config.yaml
num_hidden_layers: 15
hidden_size: 192
num_attention_heads: 6
num_key_value_heads: 6
head_dim: 32
intermediate_size: 768
vocab_size: 8192
hidden_act: "tanh_gelu"
norm: "layernorm"
norm_place: "pre"
norm_eps: 1e-05
positions: "learned"
qk_norm: false
attn_scale: 0.177
bias: "all"
tie_word_embeddings: true
parallel_block: false
init: "normal"
init_std_qkv: 0.0259
init_std_o: 0.00473
init_std_up: 0.0259
init_std_down: 0.00473
init_out_by_depth: true
optimizer: "muon_variant"
learning_rate: 0.00299
beta1: 0.9
weight_decay: 0.12
lr_head: 0.00747
warmup_steps: 200
schedule: "wsd"
decay_fraction: 0.276
decay_shape: "pow"
final_lr_fraction: 0.0
batch_tokens: 32768
max_seq_len: 256
doc_mask: false
train_tokens: 144800000
max_steps: 4419
dataset: "wikipedia_en"
MLP neurons of a small language model. Each row is named by its layer, matrix (up: input weights; down: output weights) and neuron, and shows model dimensions 16-111. Each number is 500 + 50 x the weight over its row's rms, rounded and kept within 0 to 999. Numbers have three digits each.
After each neuron's rows, "fires after" lists the tokens most often just before its 100 highest values on Wikipedia text that the model never trained on. A number after a token or word is its count.

L3.up295:450563533479530467439481480508530463517517554447477528583564495583348472499487434545536517483538481585490479549501568524605507506497528453569560421511529503521570369585465516435496554459508579545509567487397510527585497472521609579533487555510438457526422475532521411479482523501483420498
L3.down295:540595560478449545413471483470466595493475536503470447399490508401519467490549541472593576475484548427482432504458471481535469460560547516466494431506488540522488424485456562418505516550531426454604530568505541524517565485491491636432517541488529437522544539520467543482531524559482460556
fires after: "–" 30, "-" 22, "0" 10, "1" 8, "7" 4, "6" 4

L4.up386:457388522483493523540504517539450514579495489502481531436482462519544443603583528501450469483464454500492464532531503575434537650443437501559464514502569491391444442411547603441505554401505496536436505465520538524495514515563567488535414587404481440515543535492495545557520491529549404447
L4.down386:516462556529465464523593547553467526514484618361572524540532520495467479558523518481476522524542555446557544437538493533423497456480519454494501491517490491500560497549415516504446481520560514550501487618438502475464485440528487455415486473490603378409421607602574469493467563543453532500
fires after: " to" 62, " not" 4

L4.up469:367415516453539429512452482498483509596470468554540523511492448453572441515484505449507531549542487436541500576496479606522440501437551506463558411575463567463451507512599486441439556477514483494444465472498488450447541586613456416484479541538490516531367613526507547424491585535500453426
L4.down469:566364525512432517510573503472527541614422543447524510467579505575545498461534479418541516480509461430463479441452466429485527458488465505473525441529469517440443515478480470430403575438504534456503515652527535572566457510563496434483503594450539403467508455538511482532529499376546523546
fires after: " to" 41, " U" 7, "-" 6, " not" 6, " for" 6, "1" 5

L8.up172:459491469420445502524524486463487466528477632413415442539508425471558450478531501519575506542465522484484552530485433523479547545504536517554620518457541480471519513571589569444554498444409489555567445499459519507509528492558614416468558561462470523488496508547508492432425505523531481514
L8.down172:567484413547555435454472537554441566585565546516459488407495581518415488451587446583537509551456535535535577484565560465528455443475496515520428511588510557562504606477449511475479496601540496473456485427486421426509556421490515544485490445687503512500449374475496485494471501536479526567
fires after: " of" 16, "," 15, " members" 8, " and" 7, " for" 5

L4.up238:477400466463572556396519561533452540499510468511584481460538504512578481589477558604511453458390438498487435500500475494537478551512578513463586574449521444396471503540400566480504504464562441572526441568508576613550525480542512532552532482570473460454469567451416487543462550448458486585
L4.down238:534455526470539363546417496513426527519398455626518449532495428535512436573558460583537522488453491545476536545449489450535538406449532515546486588529485536480509529466464530645499542414512510520537500514421422449495492493404573541491486430428525494574598547484455492508476486486608413503
fires after: " " 72, "-" 7

L4.up331:406553599506490449421539494425484644494457547506479465445485481558452423503501511528509528542413470470478517502501398524536549512491471418435548457533401482492465657449470438542534448521520482539566557466496527481474447440428539541501514429596550631496497561460545486560520470466505409459
L4.down331:544538510574539586572442445509574662532543551488512530525411442440529493492514540471399498530525437476591472529448500466519490540498481542511499487460555597515540436481480474521443483548471526510428500528435483535543416548412437483489449481535529468408428449516591372491540432530427494543
fires after: " " 52, " in" 7, "s" 6, "d" 5

L4.up275:533561477536428458436435555421509446410484472531517494345461485538521536494473472523430444439548534532518480495567522502479506545471555464514529468498520532489452532620540563455547630486418517561468417405479548494487464464452505463559569518490520519491549480530484415552474437517504533509
L4.down275:554577446594498451564506489555390548525478531522427531541481455456484473586515457553493437457446458486477443550444588553496489511683500530548556465533436516548438474458461549540455505516459451436575571474541493450593474610486524527515563516390469540544420521542494435558498388563473448456
fires after: "0" 19, "8" 12, "3" 12, "4" 8, "1" 5

L4.up166:494516536490509480512494533608473549474480483491496545489540523567520484534484519477562508584509548481506421418551456475418537414493534504467480580455500424505362474498452489449558546515548426530506435460485563505485427412471619557461581550510475564487486527603457583509436414496558406533
L4.down166:483523551506523522526540513540467500533537487498517550494483481573434533446471474431485538426492519504491475527415452465465516496474484420440485443494578503439410455504475477414518604644509512544456408440465470611597488507456503438493488544469518459518451606526406518536425497511513392572
fires after: "," 51, "8" 5, "s" 5, " is" 4

L8.up98:453511511488448554526547561713490562564512504470417472430548504475478497481531500485512484523466552533470558489590507502472434431447477423512554402469449555453447623506471450454517428448527529442535464482452432509451577513513515374462500401483474448520671528464521469454469534453498450562
L8.down98:498640548447622466506496436560497541536590495512443515543574438499538424479512474488518472476550510452514555433441529401488465540456470555472522541565454573566479549487629424456556487448578440472527505504518432426558540456476513520405532525430487454534449474538552488494472440480518380528
fires after: "0" 49, "9" 15, "2" 8, "," 5

L5.up315:450509424509481460622506526538404550480474477420480484395494495539453468576534506489493502554469523611546449415539454522398500514529481489602531493558546448389464557624417525474512527497562583491525454477484471541444502525507504491552460408593409507454479565520562432625531579493508505506
L5.down315:617586471423526467412451496593492466498415507549519538582513537441536406566582566534501452550436461480445450471494605536499543453524479575573496523526533570499500505445486481527446502524459516464533412401532438462505449426574508406540407495448511500539564502500561437396497483520564509431
fires after: "-" 22, " re" 15, " un" 9, " Dis" 7, " p" 6, " " 6

L8.up337:470447495520509515400568459514472504489441590420643571467489475518569482470492470491499503524391529549532586499510429537511536484456470528517555494464492501463550482508465522443451518475493473497573450425497524566576501447516560551489489473393543415481481532451528513493479510516537486453
L8.down337:537511440422463566506472462528478489531579406464531541481519454436463529500524478483509487489474570475630530605464414539481476389487488546496557464529481537541486482534494488458533573457479630615492529488495490562465433360496382535445480492488507503527474463547520445468537491511474503499
fires after: " " 62, " in" 19, "s" 7, " ex" 5

L8.up719:559569477539466442503426544577378526486455540411489490545534429576499550423548502548484490502488511492523506498501479609534466446541509482528487582496487544516460522482475510486538539503602562591488443384587489531529455418534537524578453599423518542506500491569493480502426540493460485559
L8.down719:505515383428483486574583485476511456457530520481477528477475454552528479550526475578422437486469487454551485543518521411452454612486509456472424407459503546504461494442543569520446397459470509540432544540489502440551432537559422553425519546428504554544559504522424500485570586553592487484
fires after: "," 16, " in" 12, "-" 8, " on" 8, " of" 7, " the" 7

L4.up378:410494440470448512535494512469515581510538466520486537499478510460440473614484520438451439483508516445463541411574558499462493514456536474647463577568495471569552516481526486509477585568439493554490426424484590512539514555514535536523479536549585566512469540577449508540479532468491468451
L4.down378:560547575526441487478475432566455419425439503510473467520515620514481574648434500490498499619507490532488468415482513493547492495546536503434498577461450526522487531514595482552485455416521478478423481476489413400443478441574491548487477513537506505561553471596419542476517500466547420492
fires after: "," 28, " (" 28, "." 7, " As" 6, " as" 4, "-" 4

L11.up662:480401509504477498455502527481531556470465423487522422421573419440560549561518532508441586476481469498442522541438541456545574463512496561410508427499518554538538472558558405422496456422487482498556524464546552479443535548530594564496484517455512442554535590507497426542525462480502506501
L11.down662:471471539499514468424504652531490495547529459440488514442563499548595510550490503456535450476482489458483546518493473406530575471545530616440492408512507532533499487493589480435439555453430499567526524555437524517559361471526501496466492529530525572474542469497513461500532485547544545595
fires after: " " 40, " St" 13, "s" 7, "ab" 4

L4.up657:500449524521460510510470480551498455505416385510457457484530432505500491475539454387467504483502627485444459485452604587457512471478552516488546426593547545594505514510593554498537465572517429455508453546484523523495561557449492533613468516583512455506432425413501537470529467480499517528
L4.down657:440415531496426490563497534505433539499450436471477493559461483498527496466514355446523546483450574457483545491494487544545473556364534415456484501532524521481553475517476523476509682405518486555418507457444547556484473497481464497535528560541513517428449511574447513621555525474525553561
fires after: " an" 22, "1" 16, "fa" 7, " a" 6, " her" 6

L3.up14:512427405473493484423481471368502558516486542555460597533559503516565523456437460536489489526467418536535406476543544445495547561572484516475494498491490487495436575576387495620514456488491555453537487502567519517471607470482581605489615458426462508440508576535509451490438529517500530497
L3.down14:427549587498577482499474511392406499580522465468464516531457517590447519423626513514483518580505502520527565529406509529529562446526445473457465557572477550543640500536568522500509470508572552502497565440636443483482444461541514556449493464455522495527483406522531554501485460602465491475
fires after: "0" 18, " " 11, "7" 10, "4" 10, "9" 9, "5" 9

L5.up35:446429491447523546531507451493467548538339518615491621450499475461427514505508490405496485433535493552503508531491440473479502582475481551496377448401498477456494477510578469492505457588425449538499485452483553488503510587532533512488422448467607433509465573536539438505455557512479517584
L5.down35:567435473466443469566552469475442428474501543551558533541519575568592459526473444543385552538488470432512437430399553494537483433541550477445462628457532542596494481505523490493493463470580451415474387605562467539431521523548433456525484407480468513536472453488516405517471524520449478459
fires after: " to" 67, " " 8, " would" 5, " not" 5

L2.up439:486569437418465422401423417524554470532515542512576532446514510418508510478494504428545556484556419488459478522544408526390570600560549463452567502462516524550520469463490495559473519551538466539525479521478499459511421426446509526514520592529502452555415562533524549475509412432600548448
L2.down439:540555493502506505487534492447510559389562585569539529489460453507452529576532511509382458460535526440490484565469563498560450407484524481505524510390501570469555425504507553560529621515487542543442548458520471519452471496574533418518563485490395413537483312494471505577443500528472493545
fires after: "0" 31, "°" 10, "6" 9, "7" 7, "4" 6

L5.up725:528565511527481443553489486516531571434544470369475530456535513436437530484468458505506499469555485552598515465507553525401553385499472485551568516452397400524566496539469516448507482444407588562462498484503493480528435393533479448441554520528433518493603534615527515553440485409517486445
L5.down725:486472476487447516471459556577488476515481522547487510601487487542476593454464466552511523428541575447479495530489438402495440507467543541431357462559534548453568553491516437488367584497492445511436510490546520404519484575460492585498494568509523476457438545504505606543543519478517567528
fires after: "," 25, "7" 12, "." 12, " $" 7

L5.up24:462416496493485522521593458473518495547536526595426594430486469520468438528492540442438501436527467464501543402502509453491566536440485446556434493443546507439519447468453546482447539555485409495484481531494501580489545544480589490528451512549486490567464538480507562558463489531571476540
L5.down24:537551530516396533503514516489505607575447536497630469554588480486478514590550460551501473494578506486459447475477529359529457516493541509520395483424617485481501500530551475404466415547428437444480512562439443558512471464523570434543504529502518481436474523524434466513448563482614502441
fires after: " to" 49, "to" 7, " not" 4

L10.up734:432650560555519409508484411411496515474451420504429463561491493454515574538549434555471527505517557484524512525578480461512526503474455472562542453487527531493558500493462488453443418469404461475448583521496369527541539546528575478550482556515570431484573456496472526427417539487505480485
L10.down734:597552459548468488558555403560456475525507550583603447463448559497420524512418513460510473501544513536450513564571444498568527456465507491535370562455406431496597409554486498551497514491512425465539465499505474556470500534543540440458523437485543485460460559438472467432500468439514516488
fires after: "1" 18, "5" 18, "0" 17, " " 7, " C" 4, " Summer" 4

L8.up506:433454531496495571510538429537536544507456512446510565574532443576545448464568560477532527546498537467511560498455500481535486584399388481528502476498459528459462406544423522489507609628490512593481373442444532443499500432517552426475391491453530566552483532452496496497539478403484471412
L8.down506:451481508573477578467540549404431433532468425521483503518504573526433576497512472512505539546479529539604492491549433387485551535565570555451496457464514519454555502549411498419569446591455532473478482453442506539483489457505492536420484531441488592475447487562425549527519392524403490478
fires after: "," 64, " |" 10, "1" 5, "8" 4

L4.up494:510466450492490504419475526581506562522496450534565543441503592479444412546475543506437459526571557458521452546532582520437600528438469529466494511629476458496529436527563516510511485436482510541404508527566447423579466467558540552572506551509537508569479520516480526476399496416472425529
L4.down494:515442540511486485511451518623545437527539501448468513534510535498467370491443519548593541548557579464453476511468584490467536567471488513435458501527370560522472542510465528440489543411523462550439539591458488471490471491462606445384523513563463568532477531536521558561501524558481417561
fires after: " had" 25, " have" 17, " has" 13, " was" 7, " not" 5, " been" 5

L4.up562:524478413513466520449547524574568468571584497449454497443534422420526489484474525471452464566473543506425497473478494491361597520408548563519541548481445449513535591526473476534507503462564549434524409424473518545392623451565446468604494556556449474472451550547517529475455576503598476476
L4.down562:454479506562477523477387458561514461435440435639487491483458499601528508496476538554459498531524581498457512441485527429570482454475486463560525589524488530604490472534469462414628462467425569509577579515546471482522442617444474534501486448541486518528605513545578570459525490474458421454
fires after: "," 24, " that" 8, " Released" 6, " (" 5, " As" 4, "A" 4

L7.up203:480468464541519617389435508413523470478559483538502547493487500495520510541473507510444394521461442476506467517506406472451499485568619509447546499486455409483448473526433451475428528411526523501541485500467569582476492407514538456471534497393528530514620534548468469552539492462495446507
L7.down203:539491593582464571481498570515429566427506403532508464424431519553446549449519508560489468501495537500450512456564430508499626636492510343481543526454499540418496568422593520492456449478457455529408487532482468547542481511512550577440530492385438523488531542510470495510485521496478478523
fires after: "9" 24, "0" 17, "1" 13, "6" 11, "8" 8, "5" 6

L3.up440:537555435509429497497424577567485456528512493584493419428459477548502514472529532428511616456560486568555475575550521516404512504461539513495461470507495406472514517496521469437516591567445580424431436469549570475477485495436450553521465596543527406557470501491498475505480445476505555535
L3.down440:577572507524463378597508548463541500515489515605609439440522419554510518600444550605481485427500440453507485560468528446519466476494453560476404485540517512511423446522513570581411515448620463459419480553558505505626531498524510420605562517550455572485451441542510502604443463432495596486
fires after: "0" 18, "1" 14, "4" 9, "3" 9, "2" 9, "8" 8

L4.up548:448402461510443453512541478493587507480533501426477467593525514512466474514566542575545505491513420536545452465414456533451557553467559523579565474551352447544493585461529445578510551524533526511579522477450573433362577490512519452561509497478520449411513471459502441467486519462451463451
L4.down548:507600550553518482574526561485497463503495476588492528483433511494406502503540470558565432511493473476467612464501525380622503426493478437433548513376511463496510547438443471445545546540532473545584471456510500592497582459526571447509430542512508489463443485492499526447535520525468440370
fires after: " " 59, " K" 6, "-" 6, " F" 6, " f" 4

L7.up91:511551510548488511446564618578476475535446504418475523432469589513479532583470469497533476445485508480492505557489521511588512480548608491490438526520429594480463521573513427453512504486501586494577489444500495455496503459503517526490498563445511486495557500521434438471476525524606621468
L7.down91:491447469479475502563440391486516513541597488518463448500488503506501510490517477553527559503453466541527433475454485497493437514480505452435533501457573539488461500405491542511417527391452492438573579580536542378581429510540484431563432466496496571489484481528607468337590463483425402548
fires after: "," 53, " " 15

L8.up438:469451510489482477448560541552484559522521560467542465427541509454575468595447420561382539516522444436525546522474539570460476437433434527464510430519485440473510533470555424569490508445543464473599534496498477514459488609587522575481550592561468502555464492474466468445448514527479512488
L8.down438:534469452460444516498519486501457516415536430503540518401513485511468491534555563523520455518526563444517482486447417468573497485470487614546541492560531516478410502469509526458516596528541417482421458386452399520488457452557503423650499535418528555560511440526531472456583557536581449527
fires after: " " 45, " not" 4, " in" 4, " un" 4, "s" 4

L4.up349:535601467465435481450494475643450515477526466488488572493458527438562504388457400525449581535489547527442496536431368518522496551470527608414394481518518419541446569479478521517583493510480416550525506520449414491532457479512526460541504535539469541458543497447513438571519477437475592543
L4.down349:465492589482493518592474516529502560470525515519453423517536643510544540469435526401509456471507584498472510431455521554480341521533572482444481474406560452490540502510563529454588586429617436435462530576462530544488481514528432524495388543556527479470418511545518481471510430535437537544
fires after: " his" 22, " a" 11, " an" 9, " her" 8, " His" 8, "s" 6

L10.up677:405471510441483475457340416460553556519443480544502514543479510506482547544496517513512514615572486614457512492546488536502534495577525493581547521560438537422501582502567472447495570484517506508429586430544436466456480474480525566521385500609460467470497509510576474479473461521505584481
L10.down677:557461396483442516385511514516471490583547458559395540506485462552525504486550519459448482501485503466556534492489564439478532493518479468499459557511474486461522420488466424566552503439541502564491505549445432453495498437504524551516550518461609518535480490515478541491475451540469543457
fires after: " the" 24, "," 18, ":" 16, " |" 5, " of" 4

L5.up587:433436590524496565428511446560526536562511501430530364517594363524480460473494483509511524513508537431520535468501480492462519419554568451477534466469568492442521556536489440544549457544541526476508463491532519476482408544492426520438385556448408516424516524566429532575461592469550489395
L5.down587:546491526528539568522496474446562548556518560533489506489560530432508451503571471536589531541635447423484442484556538553488406547501531498533531580516476587439496411589482484476338467472480458502529479551601559515487543414495505567491600528498578515511460574515451473423528564396490545492
fires after: "," 62, ":" 6, "s" 4

L4.up420:489564537472534504547499577480506545465464520453435511675500463516499489425527471472479639481491536528570443487467514508474505435401519487535469506442554560491482576439522470420546566547512450476484447518512560508420557480459468540529503533571499518536492496451530461533502462489480495642
L4.down420:370578494448485359503423518449472572526577510388488548556487536567580586438446459466482510513482542521502469479518459520521509564480498487453459447496488531555541522419498520457534517488542496502469620453485444466540414566479569505459533484612477489487456483490469599540543424466468521476
fires after: " one" 13, " an" 11, "com" 9, " pro" 8, " a" 6, "A" 5

L2.up386:591491549441558451512459499509491445505549469436493498670500417451482575458520572446547501530490494522487493440514538528508583527534564481486562458525529472495455481629417536445493515582493496468514578404523527533502421513538526447598485410531431452465426500546490505503470461459496421438
L2.down386:518504531505400508449440464492473516548519475546466383567531551457544557446553520655503412470495511515552425541514522562508505489457506483549496454434492550465423546494485477514515447444514482565491565436441521427480474572446519497438528446569548396551443538539515553473478561464533524533
fires after: "-" 35, " +" 9, "'" 7, "1" 4

L11.up77:549547390436474499494571472429542487491377517531475510546462527434499464448521400477580408495460497488473482514446486576534504495615481526528484488584547476487534439480442499460527581504474426498538500424525500459519504486496520532553463520492480465460546411637483461558413521572449524566
L11.down77:589579445451612502544512545564473396522505542571495478455344537479390544439458539465555453458484529544576566547558466493530410557463547454434601509511475548605489516406492485486438516462461454507586434583530466440493507509513589494506486568548523472414508580385454505494509574449484499477
fires after: " " 69, "1" 8

L8.up567:519516595415432534552398502463517516435481518459535513465525420544507505516519519499407539531420558437513463528512531510509498533568535502535544523467469432516577611501466479486510545400502446450481501425533496578453499507408549628511464419495557556453459533465547525490421534451509556541
L8.down567:497458544453592524478488535474506502588440490544387552458486432442486458445539509541482424405519494482455461535404492534532490481468470450551594502539464594464576554552497489453452454401504494546454419470536504534452576458501504532392467465453480573523450502574387568508450542527465554444
fires after: " The" 23, " the" 17, "," 13, "." 9, "The" 6

L8.up479:405532567543487458398561482417514518525438555434508462510578488508471533493488444491441497541547533504532443533504505533578535528488445542485461562541506515458484593474519521529610550469519526575455489433429439518448523487550455548483571510425539426344418569523545439556476491545520478558
L8.down479:550477479399515436480507511479551540486542481450428509494537459565448563486590497563470448497443443501518612452520482469497482465546462437598526479497610574485436556515567505466423575535445508531498582507539447494550530478477554542606542474484506585555519550568537541439572554563489537424
fires after: " in" 37, " on" 19, " U" 7, " along" 4, " to" 4

L4.up212:547554457516472440519498556474435482419543453504423527467580456512479531502511543566466467457441413432497539545483532482564543561474627508502487570495558484519511538529492491473433532444442524610582564541540554539498505545431475504427636488520512557496557460503558514450325470463399449551
L4.down212:522406489470576537525482489494526434434498498524563441479478517508516478461547586501500544482422383458554485547455523441458534500537477474433571507413510514503599487528552484544432502529452457515438547374606443450461530497439452566493496506538456473537448524593587552485458488583541515417
fires after: " " 40, " (" 6, "0" 5, " [" 5, " the" 5

L11.up549:502376580556481561393447427494544513522529509425572455500562467452533372547495606524428547491617507500455547456460495458438479487560500539445535518559461444491439433559544563476507520462554502485538543522618535521479514482401490577446532511470478458439424505501505542522426583455515556543
L11.down549:462485408532511446531459503566509453534498443477475543508495438531436589451453450471532423608545493589379469546429539491547498521426525476644495413525527402409559447463395528463505523539423426471470571401454496489516552481457461532538553467497438496547509549441471548549490536409411619430
fires after: "0" 28, "s" 14, "." 6, "6" 5, "1" 5, "es" 4

L4.up30:403463481544514561503610553534494515514513496545464584497473492538610488553482516514530499478465510542549418527511488452515499573449499541578462427485594566510554519464411464489406578526495526540463465513537554529465442556515531438524539534428591428567393498539460503489609538496570447505
L4.down30:498519528469468452548473515518437532584473596459450502532536503514530587494556531545379513448463485509661550486401461533418481472456534481446485433477444552495500492518453486555444499473541549507447482603562519536453628496506493484456505481517500501542563456545502415456486508516548576428
fires after: " to" 72, " not" 7, " and" 5

L5.up765:500457546535544423449537582539505496509470491529531446528521498595589421458532468412460532362526449389452536472540521481533621518479536540432534529589528476420504574513496512496600472600516464478545525445556414532538496463481537558571443510433483532459491570476625548496428536517565450551
L5.down765:504565511486443578438462441545556572485477468460478546517441489442438560454529511525520455542498522480563453481512478540554487502465448463537450465485519579575529415403510453614444536445438610540559525430522484456425526453472469488439560486497511473511505451552461523490564496489346555440
fires after: " in" 21, " a" 12, "s" 11, "'" 11, "==" 8, " land" 4

L5.up350:499495520537428444582474543502454491511537521420479498579493502383600540449500547521514486431449488549461512487498437622489521490530512436521546514543436483458475612538517474483473522451465548491525496526560546458482467516586455531425532512476475491496504472563401476584462498462534477490
L5.down350:456469500478522418521552525545532513561440431516511517468486459502504412483574467552527487482491465509412531527538476574618513522517456511498512444524490549522583578489499458511438443391496543567570478503534523494428574509483476579452576617586521406550439482442493466565472563483551626461
fires after: "," 30, " of" 8, ")," 7, ":" 5, "al" 5

L2.up95:424472478506480482464433544423477507445501438473421519450548415494474543515540451535498473506523507549448479446505475489582519577468545529543621469523481502446519489472463508450472483527499338474522519506496501578540522455525447431499464469596454508482515528502542536514486626547430550561
L2.down95:544471489505453511504473538571440507483609474494541588519569531577540506459492551477521450443505532499554488467528506490512397564475553480401612403537483452546472556441469500461537496456447476510489499561481462540507538461557515522550583575493532442488474583493471443588545444505495538521
fires after: " " 46, " in" 6

L5.up354:443423431531421511495453508573409570582522549454512517460487547481536417536505456538562510563467480521508563360524532459561558603483548461511522515554528509363435548482476503406484503498551527454503455587532517531505487460429514496500516448531474430474447529482511557574537522527511516527
L5.down354:554580555511439504412483479556475443500501487420414441420537447417545592528442409561502466584538575538439510543468607512505558456569467552431350506552538511510497515510466464462441501486538494564551480452480497457483499440478499579496440551474518469432570519475513510508552576515488482516
fires after: " " 36, "-" 11, " O" 11, " pro" 10

L4.up67:535400458454433514541507562462479525502540484539492485495504509527558457479511448540478464422441455546476471538520558545411598530546458500446508508544522512442522583528540509448492593455514488517453439519488539547473559529531482614491528509444626544487423566506535466565537494495499506481
L4.down67:481498520490515459545475419667582508500479472476417611541559431528554541544445505427479532495447503469534574496466500419533488509427487449431492514477473499466444526601470473549488483481464515534512475619443465508550527483546392487495510534438538501423557482483459481463453454509527457635
fires after: "s" 40, " " 9, " to" 7, " can" 4, " Su" 4

L3.up377:533473517498457536516419487418476484444517486433576481428559473467571412499544596578518444491543459494380517527485546522535501520530546645509545432510565516473470660416474524508481479507444565475451496533471574510491577440421493511487567547551518563568552556464479584413513564516514450544
L3.down377:502445543422568433479495544517486466542435474534472493506442512466567443540521515511475562478557475522565431542469500515488505511502532383453475517514520487499508448485345566550486501505483603585532504529433446497542512519519508537455511398449411547511466485592531518579521485557402617399
fires after: "-" 16, " the" 14, ";" 9, "|" 7, " Fe" 6, "." 5

L3.up434:445463457478454560315476467550590541541598564524481485480388428482571472535479542463462511548430520483463500510491460469376485439515407492499499548521515534508417551478553523455577571490487530475580481476560519479567560497539458483481570526485476409508534509552445483442528499457421535582
L3.down434:472519555497485524434543553529400527499422479511475515445486467461493454462440475544507389501509533454485443489518518515548481586499460561591489521463489428481492439505613502542406433425553479589515517455434540491520533568529573438450459504482502580482506499477660518500469442522485497446
fires after: "9" 27, "1" 22, "s" 5, "0" 5, "8" 4

L3.up621:495490472476543517479462566453499575465430510586485446495456491571452601483480494552431498500521509600499448500572572468436557539614569521472453561402530494427573440534503460539502491544422467455522528532483560500424570392500624547436604530462441443484518464435495444475366494414465523479
L3.down621:444498505496528548456588501431455463585512471480582386477344427498397470433537593501527549511541573503430557495529468576496483506428472471538522469503521466553531563600491463368526580482491594425476459448590457461527520558579484488556418478460508527436521455516429596479522513459551512468
fires after: "5" 15, "0" 14, "4" 10, "9" 10, "8" 6

L7.up362:487543411501489469457445483516512531556580464570408468502515533447502608497502455433503500525530556484535523448572557519531509487415576560519474486533518458461502466576488474443528548477470537473472505464624461489452551465427394497528468508509344583516566544476501417525419531545429518493
L7.down362:530546392512492597514453484555450525500557524587449437518470424467528514496410439498511497528405511437515470486549472515504466572460533547468459493433488450447444471377491519553479466441532551428490476472490504495496500530452579413562459380558547610502467473514480457575485584576464492469
fires after: " " 41, " $" 16, "1" 13, "2" 9, " £" 4, " Ca" 4

L7.up652:545455490412501530628549447576513483511518573482517544492513537556536501602489502477545541412466472512527438509484562533512542494552528540512586569445403538475527566459396525503539494491444437598483460464483495552490493451533536552473479488488564481451418441492561559534500433431491483580
L7.down652:548581500495527525559527468549501463579529402407517481478516491475532482518599447491431501417430518541504527543447507554504513508546437458511418461407613542510497529571442502586440435453386575552424538532537409473533485573581471562500437456592500472412547529451429492498548437553490483443
fires after: " the" 57, " The" 12, " to" 6, " in" 4

L3.up640:435444461485559412542499583523467532482394438472491400542441407532433598578600492511421494486456398525465555459515482414503497494511442585618480577481467496462520510517479435434548541531573535532496419493434551477482446469476528481582470436566551540546510577455557494523494567529509462491
L3.down640:487585483576422535532479494509416555463548434531492483503446541590407493536558520492499499450555531520475462531522523491572437391497494488508510411535447437518505465372548505559576473450499406590540506570481459497528411517483454544424544502478531513464480467543454418491507369503537506493
fires after: " |" 60, " " 11, " L" 8, "|" 4

L3.up120:449529476481476521583531478570446457561594502425514552425516497513400529467447495459465536527471564537596461479580526542448513512556547458572498534496485426448433577567522487479555513454534581527433483496470458460489447473443461437421465529406506449490490497504496603484479455455573492517
L3.down120:394418549433556480497548531535518447386531450509468518435509459561446430448463427537386563496548583469622548559387551476465538433473515482509503503529564509531504560564462409428511545578507561507553479432485455368570458528510496505431448516468517521474396570534541651504420543430478452484
fires after: "," 55, "0" 7, "6" 6, "5" 6, "7" 5, "8" 5

L4.up433:434588532466567511460484501536503495458497592410413504450472506475493518432462469491522568486527506472457412435540478515467490472622504511491566560593431428508383558566564535467586570383534522516483507497543479545550481523510560495537567555479547509478469478432455521515486372476454524508
L4.down433:587430493592483440394518463592441493564508530486496486515477539550523563447544501425519493488454591429570499562511520477527465540523478466504523413483576446334417498393450498443512481495466468485527481514478521560545472576444513387441508565610569492482502525481480472540561491607579543464
fires after: " in" 22, " as" 13, " a" 8, " for" 5, " In" 5

L5.up197:400450535528418466560493564575438497526523670563495504459507447485527531461520497518505470518594463507515530371452541522473545543456486480424462497453543533587457432492438436362473521526429594517500402542527492547454558524571479552547478537524503505491439539477520571505464513460545530434
L5.down197:544539506439497441436561516494579623520475516455487497515535491540518488527537474438435410401479530455547599502474515533451459438498546475581571365471465442476447545514553513535528401494442451516551573390510540489546381403445564492474498496514487434530518483419493524376471554531498475525
fires after: " to" 55, " would" 5, "to" 5

L4.up170:496518541443508538456469463413464510521490507444465617520630504524508543530405522499452487386435417565422457568477538440468486543493489540526536528457530425491446564542471568466503551493450436554551531537540500505543454465511546517590437471499538517487478531462537480478555387570459556530
L4.down170:453433493573435419515484574502490495518429488492622466519600586544475463540533473459547481510513516463486493515449526581481465507483456502511460486549537488497532517506559578525450483395441464438536514471494527489490528545551529455432583518547519410538557519452455605621507444502536468531
fires after: " in" 32, " to" 11, " de" 7

L4.up522:483433479519506442467476517561464556464530425477527542505469445566450519415561521556492411461422492532520432430588495452390460585474519499476549486519505473449434572583421623488493580510492480445536452502490549507455429493517571519492344406446487557492530523438521492549497552475451456494
L4.down522:523628438519496528482602578395503478519519451464560513457492497506509539490518599403477494494486508475403553491520554479618465464456538507483531566489537519556497464489552446522520515466470485456548430351498520463466537411474467590516501591499530555557564444545421446498524540567442522461
fires after: " " 36, "-" 10, " the" 9, " un" 8

L5.up490:485545472476491560552506580533414516524477478501522514568525584447526520559526480481485528444585518463524473467549535439461487491561574501459485442379524458501536546489502473408587552412467549421590507520606475465558523554516576537469546410455515485451529484520444512520484466523564382442
L5.down490:491438514518479569518469433497459497449500514392477563451478518497470549480388459537547518553375463486513505547456436460529473473413487479451478555439497565422535487487600418549525472485609470502458551540492537523647539540577517385538445510540470565465481517504498478469534565568388517636
fires after: "," 40, "\n" 19, " that" 7